config = dict(
    attn_scale=0.177,
    batch_tokens=32768,
    doc_mask=True,
)
MLP neurons of a small language model. Each row is named by its layer, matrix (up: input weights) and neuron, and shows model dimensions 0-191. Each number is 128 + 24 x the weight over its row's rms, rounded and kept within 0 to 255. Numbers have three digits each.
Before each neuron's rows, "fires after" lists the tokens most often just before its 100 highest values on Wikipedia text that the model never trained on. A number after a token or word is its count.

fires after: " R" 22, " J" 17, " W" 11, " Ch" 11, " H" 8, " D" 8
L5.up474:111156144145107158111102150136110169107164134109151108109146140155150084144135120136102135121155122157133149137120154079098110136127143160128105157118055082089088147113098078166136125119149129148154110087145127138138114152103131134137170131144117114134166095131161136103129139123089100133123102154117110073151157128082103109164111122157165100159145124133073129088093105164123126131151124112179148118136130178125129124130145156137152156109161095127127093136140141120109115086128141120125153121162145112103164150174095103135143111140153107144125156123125153097100169122148117160

fires after: " the" 31, " an" 10, " a" 9, "th" 9, " An" 9, " A" 6
L10.up709:099112137185063162112121125131123134113118126131139163126123197100136097132107121097113131109158125157121116163105130104138120124145114160132162131120113131141140166124108154126138122144126172087112139146149111163105097142077168133168113174107166099092067142106100138119101157160128092160164098150121158086115128135127161123145106101146135148151132130129124149153151132129157154110129134096162111106116144159116123130137116117116115137109141057132140113142148125128127073166115127108128148121127097157123158095144153121075153156145172112127119098078124129112131179106134119125

fires after: "S" 16, " |" 14, "-" 13, " S" 9, "|" 8
L5.up735:150147138110096147140104140116134161092121138142138140072140157132146071121106100128103102142146117150100140154149138118127081142111129130127121099119095111126164135154074147162128113148119141067135142107143113167164152125130115111122111128147077105118124126119136114131122150146089150162127101107115084140116141123106109118129122155131193133127164117091109158130165134151126139135150160147110169122122154123128092195153086176155105135098138114139121144160119109151147155065147152117129122112079088154159128093132138099167113122145107129144111195130127098104117168133121133132

fires after: "-" 29, " had" 8, " a" 7, " has" 5, "ed" 5
L9.up546:149178141125123144131136178118135106152173132137105146083121161143163063163127065143104142149140142155106117128118152123131086159100146098135142125159148131174125111138109181152126097137176111115131120105131126130108134140099123126145130137093129108180119139115145126136142174156085098126133167107152116133128134172104160145152140143142157129115074121131085131116170136102103110095123128140174141116124150126133111173135154135096132087108112097110121096134125116167064147133108123114117126153097137153145091079136131115117140160159087133135110123119112083141152130120116145163

fires after: " w" 15, " ad" 12, " att" 12, " sur" 8, " W" 8
L11.up122:123103124111151117189141127130138150122167157136100136082143176119152055150106123125115099134168165133150145127162142114108122109119166111136113121155170125137119134134097142123104130102158112147149128094094099192141122125121112146108123136148105096144122111136156154122156135143110147190112157169125107117108134145142143153140127131146104138142143082100133119134108157122128096134132082124129123113134124184144114120146139112134111112103149147136094097140131143119057127082148106139120136153097134134105119127121142115101205175166168170144125112104084115125101092154110118141

fires after: " s" 26, " m" 12, " " 7, "S" 7, "P" 5, "\\" 5
L6.up609:140151127120120168150114146115110125120135143119151086108108149111159096113101065101144146093113152162141125158139162122106123120079145102117165152140126075136110133142163085143151150138099144143168133088115147136129111172105127138133183150115087112156085142116171156139102164147134123093103096114095102114138096166101139095194134145108171143125151123156094204106108142115142126120130139131119104124133152116136106140126130155162112117112115148145110100133137068132139134093123133140119088165098144161156118103166130130136143159128149139113129133129108105133096152154124149151

fires after: " r" 15, " N" 14, " to" 10, " R" 8, " would" 4
L13.up745:119147126106095149099160127160129131099147134089137144147134147143128120136139106113113150119124080137153083160140139120147096132137143132105184177148096145093101113168107123151091121116120108121137147080101140141110112103132121115148134161131170122107120125134150131140131121094130120131107106109145108121127144145113113080158145202178148134145139089162094124099091121129171127113139176131153131089129161161122160108151118138126121132136116108105182104139146082112089107112152096115121112138120108111190143136140120133087141091180126181157131092132128145117160128159079111123

fires after: " v" 10, " c" 10, " C" 10, " St" 9, " p" 8, " P" 8
L6.up180:110084089107128146115138159129090169126136108129159126112130157135197102128149094161115164156151107149120131151104146103075114099104109125124107152106114063111126136128139123126154153143143156062109123062137142131125109159103111126114205129105102120120105120125105108086120124149161126119165100115121121099187109158122144106161147137147128105116126125135140159122114136144145148131100161118113161127131142180142143132102171124103126122121127160130092131145164139103140099098129135106148120132150118089112151108187143113134135138121151150148125171120122157108128172103131163143

fires after: " P" 23, " Sp" 9, "iss" 8, "op" 7, " p" 6, "P" 4
L10.up485:133125135093133112109121164147141119130130186097156119128100107070138124100167145113144167153124112136111118123140086168074104170090170108117132102128116115119140143137137111129108115162121170055134152138132143080163125134134126100143126145111140122126157149153132139130136158123158138143107135134084087117153080148144091098112142127135159135142143156133081112125145162050111111170122128109135133137119120128121152160160147162133136158185119160128120122151128101142159176125157107136088094095108132149120124107132134104123100119118118071124156116146091147135139126105101145109

fires after: " p" 22, "P" 17, " m" 9, " P" 8, " c" 7, " M" 7
L5.up492:145153088099120148093127099143117140104152161109129154094101119142155128136141112184137126117157130114146170168198133104085116141094121127112122135125163079140119134115088156131139120126147138112126130140078108104124114123130120136143169181170109104170087131134142124125170159104160117150124149164081154085143132153108132091170077137120146151120143126155100147110137096108131151166153110166135153121144115125160091119095154145107096145106097105166104134150153117150142130155120121120127132103129130114098079124164161123123117148141154132131128160107089106113072123151124111134

fires after: " C" 30, " H" 16, " c" 9, " W" 6, " M" 5, " Sp" 5
L12.up750:105123146175122119125115103132123214092120157048095110112092127130145102116150121146168181135127088121132140110126117138092128107120158101117154123135145115121129140159102101138156115146129137136144122099143129160135134164079097067116116153107127101147157123147142081122125122139122139132160093136123098136157139125124172095104157175137144179130139103130113120117083122140170125144118104149146120122104077125131162119136143174171119141146160114134149132135186147143131149118098154141139112090132095142109121095128135117139101142115142151162150108108115115119143184113136091127

fires after: ".\n\n" 32, "\n\n" 21, " |\n\n" 16, ")\n\n" 5
L6.up705:150125114134115150116136139163090167137123146107198124113106150154165096134084117127129139114151135143073102153140157155131133130103171140121132123126155126138107140093120196182111108122153145137103097145113099133100106144105115115145123123085132122109127125176144166101132090156107124164149125112142131114164119149161095128166099130161106114139148115108084144132159095136127086135081079072133199120126128151122118112150127167109159130114165101128120116112126088152138106112142144132127115149123121133110155133163137081120131163132137112152141147124108129145147138090105110074

fires after: "\n" 28, "\n\n" 14, ")\n" 8, " |\n\n" 7, "er" 5
L2.up35:160158140086129140083143149121110158070087135089150125101141153140150082139110135126136163074127107141144149141124187142153115139134171177116143129095126118140147151114120150182121119154113131116098113128148139144119110141069060104165111132094115098136171114142150167139097113150150124164137141155112155098161090147120106128118123161124126116135157110152157097113148110087122145155121127102144163121113161151103146152150134147097107149136149093151186139121101155118116157126158143114139121137124143172102158124134134094127101139125099096133134143134126147155122121091086115112

fires after: " N" 15, ");" 10, " c" 8, " n" 8, " L" 6, " C" 6
L9.up204:109116130100141173082150161102098138100152115124133134119143102099137111151120134144149165117149109158104129138113151069110146129101122112134114128141146077073121149147128077167131154112171121098113136165147132139118127133069112123132169110083127122108093105149164118125098080178137141135101084127118135121156144125123176112134138126166122152160124117109146145102075123110165125116117149136141170148122105138183104103119136120108145101104115099135106130114118131126115091167155121139142104131169136128115142169123149152103093116132150139195151115123159132159104177130135122164

fires after: " a" 17, "." 16, "A" 8, " The" 5, " remain" 5
L9.up16:117116113138145165133139109123130142160160161101106097105131151133156139136071143154143107134136088196133134095084119154115134103165172132127133138105114112108137102144143145102124098154138104129150095125105125093122062163129111125107136154087134124120102117091148161139134179124128125163122162113147122088123133128164151156169133124167110109145123122129157166117150131142149113094125090136106138149133137127109112127137118170166169099116122087116163125159153097073094119155111131126108139151097111144140106109122152104106176108135111069178113122136129091134163170119125137155

fires after: "\\" 19, "A" 17, "-" 16, " Sup" 9, " sub" 7, " a" 6
L10.up538:138164105107081146125159166109137124117127132097148136084108129123213111103130150139133132091150147126154116118133126109126128125160092180165122104132107094142143108132096147125128127153103160145125093143127113113078098144073095116145149125110124108099117140156125178096126175169137103157136176115141132136158130136148090143138134144122140141105108137115110137158124098139133151113141096094149153153123146118125175167109123158104136152107160120174117103142090118121129086102143129093119095143142102174127136113159105099153180113144167152173122115133127088094127118133116108102

fires after: " f" 12, "," 11, " M" 9, " B" 7, " F" 6, " v" 5
L12.up699:122160138113141153125167181147173113129130089111160134100109161155113125158156088119127105084098154118102106157161174152110101156141100146092146127112127105171118180116137139110116137134145150087099131136140152166121104143133108094127158114132122085118116121118163107153171123165113131101095091120133124095099118116082109105128096171100172130122114143134141136141159136134128113145117110115130103167162159150155112106126119123089085130136125135168133134137136121110127130148185092136139136150098099142123124137143181087182167136149155130169135093122078140116132134132124115152

fires after: " " 81, " a" 8, " an" 6
L9.up249:138104082147110169136152162176125147138133109132091150108091106116168112116125140150176115128135142149117124121170153112092143104113168129129155092127129115205131157115126184137108093130125154076136107154117133122112060153089130135165136149074162108139134116112153120155156132117128129123114124106091142134132116150116167111180138118156165131151139114112102138113098128159156103099113133098142148159129094144142140131140092133078122112103113062154097108122157155097121140138113111121114142152130144127162096120148157133111142150161113146164156117110108101150119152111144143113

fires after: " d" 40, " D" 11, " l" 8, "d" 4
L12.up649:162165116119108128114120129141096144167187160126147103086116185185142124095072097136129127116139096164157091106108147173101138105124133122110096126173160161134106183155128136102120153114093115131132129137144116168131107200119100081103134142105104111116104173123102138082124118144114134092110118130179102110141098183114165133140150168124154110133165105140150116112157134135127121114132119121156124118111089136138110113133127156107120157137144135121098136163155138093142115097101132127165103097138083148114123144136165116126138127108131129155130161116120101111150120144118150120

fires after: " v" 21, " p" 12, " av" 12, " reg" 6, " inv" 5, " cont" 4
L5.up256:144140063105149146076122157149094140160123115101118158126072122129167115134179104158142130117121138143145125162127174122116158134132123132135105133138118093120111130150127141141127097132166185088149121114155127093123101158151069130115155120147115116120115150145134102126130083134158138125128140137122113108137098131163116053174104122107142144137133122109115168132126111132158125122144147122142124141131113129143153146109182139124135118123118130111091123138131122126180135114130111116146095100153149133137129087177119104089114201118138170150140089099049153151126120107150125098

fires after: " s" 41, " p" 21, " w" 7, " m" 5, " W" 5
L5.up121:119140115090129131106127179169123106084185114104126116107127173146163084116094134138174110141126147133124129119093160130099136143099144150123142140120157115151151119142120138120122130117126101130142131170138093117155108146108143144112152130144107109114126134108157148105185139123155086142137137125161140078156136162159130105142146125111154132147187124084109180122120144134166111114178133161188153133118071175110144109127120162102139101118148123115159122104139116152105137084135125128128146134107091145105069096173161110142138110163113125142117160105131153096106117128095101112

fires after: " B" 39, " P" 16, " b" 5, " c" 4, " T" 4
L13.up456:116117116106081135154132153091117173155146145111154126122142170142155122133118078180171149143114144192135146122163109129126064153072115115132150095140087049175131126136152121135143117107143087121091092123116151119118122154106151149122121154101132125173133100172171100117151138137110139148109119109115151088116124119119163102133113120136173120128104121120127138115174118116127107084119135117130113131124149145139114128181127168094089133132141124140101128148160128135139145149149103148137156087101139118102180124153110103154122118164128102130131097118130115089152141144130103103

fires after: " the" 29, " a" 16, " " 13, " his" 5, "-" 4, " (" 4
L9.up376:141124119128120158155135148155124130132106117170155156092113151150133085122060148116117114123145143127130085120130126097087083102149147116116196119090164103151166145155134159128116161144140119116121147140146102138119095142120129139158165123121167102124095096172158112147151155140124130179118136070161154128120119113096181119188070151168138117120142115111074148135155098114141137077122115102120114120124152109104111134114131164095111118105115140138143100126104093130113122137096119127121165121126138133133128083136095113104156156168130154176115140144150121105132136126124097144

fires after: " p" 40, " P" 13, " b" 9, " c" 8, " g" 6
L5.up101:138128129081119142081119100111090192133142150117161109124128173122154109131118088129159118143140122157140129103136144100105099134064157127146119154133107107103144148162106148130158150089139109097093127125122161105093102117101120121140140124129103115157123114126154119170112139139152131137127091125152148047112147177114119070165119143093149119143119126117130151141108131109148124101150146154149112147113116156164135161135146209130128144110116121150091118171183118171134134084120116129103109093138117139100127137187124137157132126105119090155121142115125151132093120136111125130

fires after: " c" 39, " p" 15, " T" 6, " d" 5
L9.up181:090134118123082161099091095147120127126122127117146116083150137134167117128072100134145127161131134112109138139103127123138092155118138131143120149140149120153131177152134160134145141148120146126146088087115120132134095162132112101129133126145096115095109108094148099083147099134112089157119096128154148113130144172097143096109111103148132120153159115158126180115113200107168120127133134095162123099138157134164140172132113167120088142124125174139088105132127161143177105120144103106135103123171131184104133158127144119155107129122161125171131163125150125143074157128098097141

fires after: " C" 20, " D" 15, " G" 8, " R" 7, " N" 7
L10.up642:080177102130132143124141129107106159110110137134174114104111144121127104096124116112111142147116102116103142161116127099126116178143134143110110119136102107124091158141113104128136070140110122101096143132114139144126133148122112135156121151114158102166122162117176083147135146133081114124110106117128134111184123155147124121145080162139176111153125114180056137128090143177122132101154114065149140107127133133150146165141144135138154163142082078156129141132159164110144159091156124140117122149158120119118153104150149120145107153123122104146125131101116169129126171068109143136

fires after: " m" 15, " f" 15, " a" 10, " M" 9, " comm" 5
L12.up87:130125114158122106143174141143137165129173102073126151081127165123110126120157103167107114115166119128123111129090159151092137111110131137101112115136131105132138143190146127081130163122134112074122116106137136068096141137090125129116159145141141112075129117103142099153164172160129149134114164128113115141138143145092147130165097128152153150155112122089107128138155122116106142113143120110074153165120155168136155146129147130123121116166112122118134137147119114147133141107147101138132123152078122093129094148163195135130169087127095077097138132117119111122129152143116145178

fires after: " C" 17, " c" 13, " ec" 10, " the" 10, "ual" 5, " a" 4
L2.up560:132145175077168085144137155097101143127140169164112151143120104123094102155144100145120174135114136127124069194148116132090087099150131118127076134159173112103086100167131131161119111146133144144163164103153119130140119112144129134157148147122134136098124104076129118089142145110104118101142155181199110117139117139137156143109125101126105111114142138125112144146135090130135154134110127119100105120165141109117157102118141128122128118144165117144090113123139093140121136092124099102121096102115117154138140150149140123092140115126159164122117164092141116152100101128118131061

fires after: " J" 13, " L" 12, " in" 8, " R" 7, " S" 6, " H" 6
L9.up568:135151102133119148134144176129155163106105095135164107077126125134187092132161114143171073134135119143142107173143146106114119156127118132074119100116086123092127124142140108140132148085100099110151140115130165143104092121090122133142111113149123111130112097156139091131113130125126099113114113124105083133133135155136138123148136145152125122158112112131049133157106148159119150146149139135128157141122129222129135120174161131124151143099150130139121138111108122097085139112151140103110151121099114133090112117152165097139126117149144129187164158125149130104150159127126135184

fires after: " m" 17, " h" 15, " t" 14, "em" 8, " l" 6, "us" 5
L9.up571:127099106132169122105126092150110172107156132144093127066140147170180131110117113149151116160157167188118121113110127142085146135117156115112142130124165065120132157179089130137146143154140142103170171088145136143084115127121166131116142114131125122107105100145133125143129137132135115107132083114124110087097101121134153128175101130145092145133146107145108152137139128059143110116146127111101125159103076130148095126121097139134134105087131137158163118158140112114126109084129105103183128108108152121185156108159139141124119159114135138137111126118145141122145149102116155158

fires after: " " 42, " |" 23, "," 18
L9.up89:131111138123056154132181129144145167121137179121159112129105141115155147135136124104140105143107127123131156122183110133138151102099158144096115137167083117176143112092106144125144083109117129131114105112071163076117151090151144104097156137133137119140146109122129118117130112125133150111131106166134101099097094140110108137122130125124126139172130119123126108108106115132137089131153113086128130134168089130177152093146146174118159126137103103135141117134162166080118123101195137122138133142137159139112122170121134135073125057141148129134156105109135136159113169126132146139

fires after: " t" 21, " B" 14, " H" 9, " the" 9, " T" 8
L9.up301:104146125132108187115106163106121162120163133146171103083093129144128124132096080166143115112107127136085121107121137111112115217085144141096164106137109083161152149129135152139104125142138095147106114124121185136127129123131133126150131148109110122127092104167137097136129177149099117115154113142137145098118114100134143122160084124147104107182134106101085126128136125132156165130171115096127159092122119133125109117131120119187113171151133127124085097126155115128105139125115138112108143139141133143102137127100132067162125101150137110154111110168132124131126184108160150134

fires after: " d" 11, " G" 11, " st" 11, " St" 10, " f" 8, " g" 8
L10.up101:165125091123111137116137142122110150112159145098168110073125135127151086130146120122154089136145147133113116124132124124077129160102109116099090147152141150126121186168059107119175157091126109132113139139107156115138107160113102135184129158154143123138136124142197102125132163158101138111088107153124106123109133180082181093120124154143131122135165101132155111123155137133102088131116105087141133129133129132143127113145132117093091139120178135109114159132147132132137124096089140121111119114118134157072067166130133115132145163113116113150163126132152141158127115147113122151

fires after: " " 27, " |" 11, " T" 11, "t" 5, " t" 4, "h" 4
L12.up480:110141128136098157142141120138089154119138182126162145115108162121112112143138095168142132119121183109086151144154132117140141129091100143122142119150098115152146134135129154121124097109109143141091142153125154127112108087132145136130181131127123131160115174131163131136172130134125076138149133183122116042089103119135113130101110110114117110100119095109116110076157120129157124107134147108161096121091107133150129090165117156151139081109140114116111115115102146092074099138181141131125130156118131162146116150152134080126137111142154114109160096098165146136151139123156152176

fires after: " p" 29, " P" 13, " b" 9, "ur" 6, " m" 5
L6.up503:112112097068125124095146129119124113121130146103178137086087118143121142134133130134153110077111164112128118159129181139077115101132125088097147124118113115176132157104110121101142126120149129111155141115154121109144123139125138113155138146125086103144122081167182124139158170151184097162125132136144103087147127129137155092116101152119143173125141116060108163095148130128167172164161104104098164132108107110140162142105165175118153144117155089156138130161141128138130116130122151133128128112135109129155145106170147126133110143127169107123104163146157108089119134134113129146

fires after: " " 21, " p" 12, " m" 9, "{" 8, "S" 8
L9.up394:159103127092073153093141146138111120134118131115151152080099168154170107127117122110141129110111165114107129130145136071084159127082104106085136102131127121137097125160143138112125136156123126148133121165132136080105118150105117121115134172134139112140083113195172105163132180155128115175116119121120142083131111163126148092152115175146149131148149103101128181146080143137131155132137131138132140162129162126165131130112131159137150142135085095173126148101132111112133060126154136128114111120107104107126127132125168102110155141177141113121142154129115093165128135130126113131

fires after: " S" 17, "S" 16, "q" 6, " G" 6, " m" 5
L6.up706:136187157115077134136124120118129132103123123134124104108124138103152114128091101177159111142140088121075138126104098137104122111096148160115155151125107097142169127129119154136147094164130121122189143157133112145128117150132154141131150132116118112121087128148180070165120181145151101112092130080101112075145145145118135138133111159123178144116125139138118125129133129142112132132144093123096125132120125157122104149158114158161156146148186110140109141125164089081092110070118127138136121118142101168132128129157147097164112158146146121132118140166087096127146164141087133101

fires after: " d" 23, " D" 20, "{" 11, " b" 9, " B" 5, " c" 4
L11.up221:154111134128092150131148107148102192151157123110139113151183171151147122118112083147202090111122085161092151116132151112095114125101130155151122111168129149137098106120136123094138159124113130123114141173093173116118132110111106121131124112123130102161108093086142118112140155126107141135108136109145145145138114151101117081122151143114151126144141139166131156129143129129126121110118124094147150126127133148158137097154149164103123101112121114143095110139090144123130120119137133126120142124119089132077129105159177089186173141085172135163118182099126111159153154132123149181

fires after: " re" 13, " w" 12, " me" 12, " (" 12, " s" 7, " se" 7
L6.up361:152129142155126115150143165198101161133211120101129134103140190116133114135087111093152118138119105134122123122125127144083147084107143142148132129151161106161102105167146112111121110131126103139189135134127111124146103187111122117125165148114137120102158171167142139125140122138098108159129169132174130083126089195126103121087146126106128124131176119078105137157147142110160123099146136122176158148123075128137123104104087153123127116122129108127140106109154118135133136089116102123138109137154115131096109134170142124114150114115108142153146139109117114103095135139121132145

fires after: " S" 15, " J" 14, " K" 8, " D" 8, " R" 6
L6.up684:123171130122099166146126171145104125128136120147174119126085168161150111103107127132128135124147107157114144088126066119120162152142156166119161093152130083097117143172130122122148123125120095122171139156130109143114092121081148131151157110117153118148160116164145120075111127152096133132141106140101119081122121143150118092126163114140190110141139125151109109156074148151110140153133145108138165113142151149109113109151124139114121151146134112115132128111177135127143065070128155108111098151149101141132116131185128079098124132135128147151140153129108150106107154113098082132

fires after: " " 22, " M" 18, " m" 11
L5.up675:115189094102097155136113121136093153153179129117168131098116152104157133106169101145106128129124153162128115149159161123077148134097161156127148126130138102098082121180147142149138146127112113127145135138146171144133111121101108107142166163167138129159081063122151145116107174115139117115125073119105110106125117144076180119121120126188118136098159103116080098108130122111124122150127158135133122109136103147113177144145153117163096139133101113132137092102117122125121160109152111119104117152103137129131121161133105098132162096138114106121136161153138152105177142141124130117

fires after: " " 84, "-" 4
L9.up424:131120107112098122077117140152143176125144127132156127078112185118154092123127118147121112104115141167115123152164188110118134122095104132153143143115102067128131168156132151126105117171133173083107136135119151129090128108114118138166097182082131119115090097131159112118123136160133129130130163126121134128114145158105131087157130080123141106152143113121072113146143112159123152126121161105172149201122117146147122121139156134089104123117141096133133099099155143132099147110124119137135096176096138149111078140139127116123139165159131111162181129138133096132113115139115130108

fires after: ".\n\n" 56, "\n\n" 4
L2.up569:117142124146153133087142129148084176129151178103119118132093093132110110191117104104155193094144095130117126124137111165099110092124142140141142102134096133138097184107099159128143116138133140142121120134122160153110136165105093097160151137105134114142122134126148164141171108134158133165116138120114106082164100144131142114139121116121131119139180105108084146100167121144143128155113106093108123107122143119171120115131131168100165118123144103110124093133117110103087145107133142111154146147149117131156132170164142091087120118124146187135161199151110138124135117125137169135

fires after: "-" 20, "\\" 13, " re" 9, " inter" 6, " " 6, " ex" 5
L10.up25:165143109086123133095157192154095126168170119145135148100136174162207116103113125098140121101168119153152137155115128098121114108122135127139097105113123115127139151112147124145107119164139169127154095179126090112067149129122102131132133162141100101132105136163130139111140150121092092169159174114140120120145141161113117129131160090155126133166162120126135124139129139097150158138108081150146148167103129103168117162128146102131111139100122131093089092105112129101124124148126150112096104128135115145112113134124135124126145160175104147146096143124095084143098147119132156095

fires after: " B" 30, " H" 7, " T" 7, "B" 6, " b" 5, "2" 4
L12.up631:132137132132104145134120150145109110133104131128125135123082122129120102111107113157178136132134104109108141148132168109116113160103172098104127156144119146151155113142172123100117131110112139119118106110060164112108152143133161159163141135155152111122143082165152161146144165135107141158109109102089147100110141118123142109194116130133142129120107102101083122108130120142163136077172125095137156115076111100180139135120132159110123122078126152116107093103109093104129115119120135179121168112093094143094142134160101108161149147151121159148162134156111137070105122136142163152

fires after: " re" 22, " l" 12, " R" 9, " rece" 6, " (" 5
L10.up329:143123106148111132146146153116168125156144114092145126081145154133161085141088135133132082125133096174117121116127116125136131115128109133124133128128148096141092116162154096140135133087106123169156123142098091114142100090117073127130135157138130124139090162088148144117135127117034150114118145094138120124119145170119138145119156160124181113117144093127139147129138119149113099139116111149157149140115069100113141115118142094171138089107186122145117127120166142151074094079158127155103128121154106154131148120110121121119182166164139163145138127149096119123124158132144122148

fires after: " W" 28, " w" 13, "w" 7, "ength" 4, " Se" 4
L6.up482:104138152156088136153157165118131129158123130132175118105137185113130047083118112113143119126133128160111129106134144153104111121153138137122154150151162123108131149149107104153153126087116136189148109123098148162158120127132096137139107145134151112144154148110119178163131119117121098152129162099119167097137098136126112181130130140131129132141138136150095127139130094125102097130110113128117133160108123128123157127122120140168110128092155072114144117149162142099065140073126139133132157106128109156126121079156114085123169086133167129138128087140068129131164145133095106120

fires after: " h" 17, " w" 16, " st" 11, " b" 8, " d" 8
L6.up273:115114128083104142121099133144130163106173141150155120076143144187154112129165119154191117104127143156143139139194137111079133138109132128150140137138139150166106147151100181123104135111125116134159129150121170133133064145116089130157153149111119116142087115112116140159149142152108117122124118146122075098128114120084116097140102120121151115138115092126161162149127153140123137113139127087113178151119134144184133104102094134146121113106167120137091127177161102120094125080099134136154128107123073147084117150125133099143143115127147139152115123116143116086112148135116121148

fires after: " M" 15, " c" 13, " Ex" 7, " pro" 7, "em" 7, " m" 7
L11.up595:122160101129104157117088162088121186096144137110115112100135145132135107122111110108136151127138125148147131157146148110088150093139146107153160158114158104128134131142141117102174120168161126132105143113096140146148109163124127083139136151143136114107125114131135092094096090172101126112110086114150114147105111138097163118170141110084155166129151121107127131105173106094136121154108151145055168123129068131138115131152167141149105085106137130126130109165158119141146075139116135112177108157099140135149147158141151124124107160135152110126149127113113147178105160118095097112

fires after: " M" 42, " L" 16, " m" 5, " V" 4, " v" 4, " l" 4
L12.up449:136124119138093147138123133104098153105162116096148132109109167107135126110135109131142098096120166143125146154158140140126144136093137121100171125117112119123109173193110145113171119118114131138150129132110119085122147117101101089215152118129157131128159158144165133137115119152120119123136123168083145089104115147081136061140122134151157157154142106142100143124162130128114115145131147123095141151098091111152114106129116124115156097136175125143115117152166116122154134064140167110127117137127092197089075139114110107124153118084143136151112143117090121143124156147110111128

fires after: " p" 33, " b" 15, "b" 14, "p" 10, " m" 7, " P" 5
L12.up690:105129127091106125095133112168117114094142148112097161128113118104134145129168102134128119115116140148121115108156155149073157136118132144106124106130141115203118159147133155079145148143132121124152131128137133089106079088096128115137196130113115116148094108163158147141128142151154123136121106172127122117180083138168114101144092149165124148128136095107134158105172125132126116174131055123125114154105135115155150120116130141089168132156128126129118113175104130074151113116128136105135120110122125105101100148149193124109138167129120149122140164128128095122101123111176103146

fires after: " w" 22, " s" 9, " b" 9, " W" 7, " l" 7
L5.up582:128149121113118156156128149203120137115135117155113130104162145144117104132118111148140138097115150157105069153138191126056118153102165139109144143114146146140107196177140162134156108117135131151143121160142164130134110181138108113153142138109099119096090102116127129125133147137087108139119131123144117093126147158113134098110160141123174118077142108157137126124138123118151092080156129103155172122111100102164125124108116163117124149112127111129132124104152092139118100060113137115124147126140115115125094117162105134144168105136139125150150150089119068101138126124104123150

fires after: " T" 19, "P" 14, "ap" 11, " P" 8, "1" 5
L10.up339:078141090111098099119121138133095107120141154089155144143077145084108131125149126129181173148092129104126134155143144129143158154127156089070144122160103133155138172131105119120161098139112128095113118126116166123109132137126118108127098115146124112161188157188162139130119123164174117118122129124106143088166111136144109135150085144109153168121121122171120103128130097111150117135122080108158140120111165103161161170140113169083120144137124095129093103140115090145108141119141138131135105113135142158143120151152141124099116074093164091121134120136114100152119154139153122110

fires after: " " 41, "i" 17, " |" 6, "y" 5, " tri" 5, " met" 4
L12.up36:140152091110078128153160114126122148149124141108129133096122169142107145145107071101139116146132190126159171127148149110143102127139161174130104130196120107161110122150130186155162124112129124098105113116103165133117098110115119130088110170132133131113117152122160098096095142148123103132124104128124134088093108156105149094132149122187112128176108100150107102090118113100128143090119127117140095157130096148156149121103144124122182103122094110167130122105167136129148103123190108113153122153137116142105126136115149103112142113146133126094120106115112113126139155144111179097

fires after: " " 23, " T" 10, " h" 8, " m" 7, " P" 6
L9.up463:127141124136080121173111147083104152116152134135149110066170114144158119117159071158146148114125153133121168135162165131125106150107163112127143127156140092123088155156152148124100132119122083118135104118140164143104108142112135140155134138107111125157156077160154102120154128150095140135131080113124113077135110106075171078147126149123146115144144108144078178080152110110148116112127131083152134124129132130169177096119144125135117119110102100135092135129128125149134148111133119132135120114099152123113120126164117101130125157148130129107138165123129144196133170131133096085

fires after: " L" 21, " D" 14, " d" 9, " El" 7, " R" 6
L11.up728:129146111106124131107113116121072168128134161097157125040157159120179128147131105142149147120121056128128135126150137135121149135089103148134141165110133102166174097131102123128115127140140146162155154125138154115144082123120116111095139156128136099160109139103149122132146128102123113119146120128136114137143115157109123110131098103128103117149197126118138136136130154076109175100127127109151157135131108148160180145157134147101132107160132118128118161186163156095145119134091142112133068109132108118068137144126142129142154126105108129154148176107101081119118153139110122131

fires after: " d" 17, " f" 10, " D" 8, " st" 7, " in" 7, " th" 5
L10.up199:119106103140087179126127153134115125151141080133169133117113158169162124086147156120157158146118147134124082139113115130081117168112121094097154106134109108147125157151099136121156133125101096133109161099123147146162109155142119111139142083105142113068135135152137121147140150144127102115139160150149128106164130192105104140149109176133130113131130090124127154110125152116134105088168111132170144118069159138136147134149098172086104114117144121147129109118127118098102079135131109123148143114173105139132150133154176130125173084088146128131119130098120115103132166152120181133

fires after: " v" 29, " av" 16, " d" 11, " p" 11, " V" 10, " ind" 7
L5.up263:133150147098135111129120164140092156126181135126156154127073122150177101151119090153155151127135123147146078123127160119104153120101109132143140148086133093097120165156122132165152119122122124102115115147148113123122097150099086116123148120125125107143097092136163105095121132134160129123151114121127141089142133175123118075164106141086155118121174127135124161130099133128109145137191143170170093143135148127175136105147145132071128099112156083126091121138162139125139104145109148117135105091162122144109144169143139133139117146137083123183146165112101147145089114115108124147

fires after: " =\n\n" 23, " a" 20, "\n\n" 7
L11.up321:097116126161117190139121164143123138161175132151098109109104175131149113144078174128127128149137102183096110108122121141110155148107143122124165107100129139168190155120090196137172133104117126116127113160106122116118129147114096146125126145093099108098112139127167156137122169153110118145123155092145125112117083115105128071135119103133143148131131136111134186117146163133136100092109118132154117138135136164114087099123149149109120153117133096089135160168126149128106123108094101111140161128083154149130099108160135107129118110146153082111126089158156133137145115120121126139